MLP neurons of a small language model. Each row is named by its layer, matrix (up: input weights; down: output weights) and neuron, and shows model dimensions 0-159. Each number is 128 + 24 x the weight over its row's rms, rounded and kept within 0 to 255. Numbers have three digits each.
After each neuron's rows, "fires on" lists the tokens most often at its 100 highest values on Wikipedia text that the model never trained on.

L3.up489:163107173131140119108145097097105152184109170133136142155106120102135115165161138159157178087078157101115127111127120135101121125111119128109136121137144106142120155101120121117138111132094133117109145125168114141088107143141118122134146131117127079143144163152141114103129152136103130119071167088138116113080099138145124178166176153128141137146120161183101113121191102128125152112184142148128091103137156115132134115105148122155128129110158109099156133103103129115109078130110125
L3.down489:122140090172162147162126109124153136091153122137144125175153106143115143088141137106136143118123159134087180127121145124131115124093160122096172096133102095110145123128146166092170136134135137121131097147141132097106130137113109146110091072118126135110142109153112106177138100104092150147139082115122147118097154138146110105106109114126116139075125130135143164123129154145144118124136112101134196163179170099122146147170137174094115120155081153156116102133123155106132124137138093
fires on: " in", " of", " to", ",", " in the"

L7.up53:127124093154117124091142129148111139169110117113090126116139123148151132115185137136128073123108123113131138146131185112095132108081143102113094099122148121188139127128108158159094110117160121141155119136137143171133129131112105149136124151125119081099124109111174158120138156135156144124144138139134153115131092125094127119198137086135156135091156144096143102132150109143106147181134131091101133143133116098165144124094104179125099117124154104105131102186096140087121138154165126
L7.down53:142099144121128089160109150127119139108121161121140115121219144153092109132132128128125199116146132137104151110171120168123107137149135160105124119138123141131100149118122091083105131125143129126122138147103122113144171141100116156091115120107106139093102132213108117147136111123142155105123145110124121170121116126088138142093125108116116137110094116139134092152127115113152155124127121183132105111113137203124162145132067121165164135104107091120136119147111138148127105099127154
fires on: ".", "+", " | .", " −", "% | ", " $"

L4.up356:168075155111125104062135117130133133139132148134155113178134113148124127174158146141156153106099152122151132148117144136104110151102109146164139146106120144129095180087100095103152129100137151114108108131111150120107083126114121141148130147109140084149113125139142134117123155158126128150090139097110127142090100142154113166112184099134140130159139179156142133144149169110099140122142128145102125089135151105120173099126160140165123097103120157067122149098095106119116074134137139
L4.down356:171120118109124128137108119137160151108111123150126085168160135125151082145138159170124111159125165130117092148117125109115164130102152122100145127134145126113145152123120123082163129123074128107153099123149097096145155150127091138126139155142129127153111119115140108138138122169139156127118076115101151106107132131169141144148111083111126122083117169064160104170117140126147111166115117112162109087104129096112147142137140130152132115103097089118161123098181137149207123134110137
fires on: ",", " in", " of", "1", " west"

L4.up478:098101138148110114092107139107145139168130088106114110170142149118120120130135155152144101117156129115116154115151112075119094147109125059136128083150106140107158144162047176164085100105142130120146129122121134108107105147133139170113187127140118132082109100155144147173136111149108174093138130106153163127110127142101141111136134161123161152140145113120098186152129155147118120125157105131117087134130150112092145144161146142125104160131131129130109117102127120106122148147161138
L4.down478:119103138135150155161105099109114114146116163117101146083148131168130104090166096108114120104076130097134131133128126171149167142105157144142076150124164094162137112112141146076120114141143142133140126134091121121118129133107106129095139146140109146141111109117160115076108128119116094114166099110154105172137169095133110158118151143149139099133134118125151092143155145094124164171169139143143142094133106095122124144117167156130130164070140096159103138140154179112126089136100133
fires on: ",", " and"

L4.up211:168066140147150080160146161160158141082103140142110149148136141132094107088143160176172150118142101111124149127147138137126113121093121123111124109120150141149153158118124125150117094143145149099128073122112146115098115135134133115090158135144136136103138079150160160118107112148181121113129164125101122106079109114145138129136116106140155102140160046117115131120163094176088115139098100109113152123123156120118160164142121146139143168127130135106125107102132160112115124122091117
L4.down211:131138141123132117110180151129176157134109152160103140187081142146135134104115130123172137144118082091116139144158137119122094117095123088105138096079140111153144144146099171158151113168120137134126095119105131149105122129127155158102142082143142098116152097144122169151161111162120110094128136122118163133112098105155101116129121090133175101152150110136125154141130117145102099145169106094146143114132132114096120148139169113160140163165093157115114112086077141110109123094126109
fires on: "\n", "ash", " list", "T", " US", " |"

L3.up616:157147143126119126120165125136153135148137139122109129109118172136138153143144133136115152081153092132148102092107178113125146109130159118135126128151130114165094133139098118138165123143112133157158173149140120086111101146119139124118142138155165115107134161098130124140153090176123129064108167128130129095111117099156144068096133133148143114154153105126179131115116132131139155128144131071169111055123124123125125097072154167149126108126127150104153158081104133142109143100113085
L3.down616:156118100120138149119104171122132114150098131153117121139149149130123148151102153111113124115111112161141093131153107127115172130115094136104095126107200137089169114141144143085155150105097129140106110135158119105149129147126137149061094137133126106111097118124154153114176109139100171076141121143154161113149116144132122136104135141168157115120096121147140150117098151135118129127145177132168112114050132089150111165138139141141140119111120099131162116149053152152116136110122117
fires on: " part", " qu", " pi", "op", " two"

L4.up71:149122187125168121152088139141140161125077116103157121137138150131092127165100141183132144088101133107092181144148146130090155085119134116109141124114156093137147143154099131152147107117124076150147122110129103087118118146134092136164156132099140085118134119136144163121116131149119162127094143128162122113111138157142118126178156163135097122178149114143151149118133182118090095138130131109081131171129118120096128109156149126136112131172142122114131119120105114120165089146091118
L4.down71:118144128114095099164120135122103105133114086084116119115149139142131121140193135092136152107153177178156164120117149096117161120130138104153113138162110115194148141113124104136141115118158133096119119131106116113107127112139127154159129108135087134170122080146096086095108076111087150106094143099142122152121154117072134133143166117158105116118136162147114110149146164150139177136164134104129138128104116091113132100125108122109147115116112134112150138163168104082147141138160152
fires on: ":", "\n", ",", " and", "),", "',"

L4.up180:154069143120132084111105133113121138120128183100121139135113116171099139098149157164135123153088127124114151107150117144157142099119120149131148110147098143133094162156075128109118144086081129136119093118114143104101124144139093164114135157122162143115138148073115118112153135169107135103102171127141105130107111150128140134176167132129149129161145130163097120181178110140125101129109141100084111134132159111068183103129112121128101131096137105130122092093136117119122140160129139
L4.down180:105094149119168124126110127116136161098124139084158141151133191144137130117141117139104100120141111140138145145120147124130137107127126103150093183140111112147111112101104162127070095144165106090130095094133100122103159104117075118116127143111092125164055115150148126126173107128165122170133122122131116137107173146170131151148160181122123120146144125159125135132127106100141163154152138097135109129106101100175110164143138158107126075120134124142122125096150158117134092163122140
fires on: " in", " and", " from", ",", " different"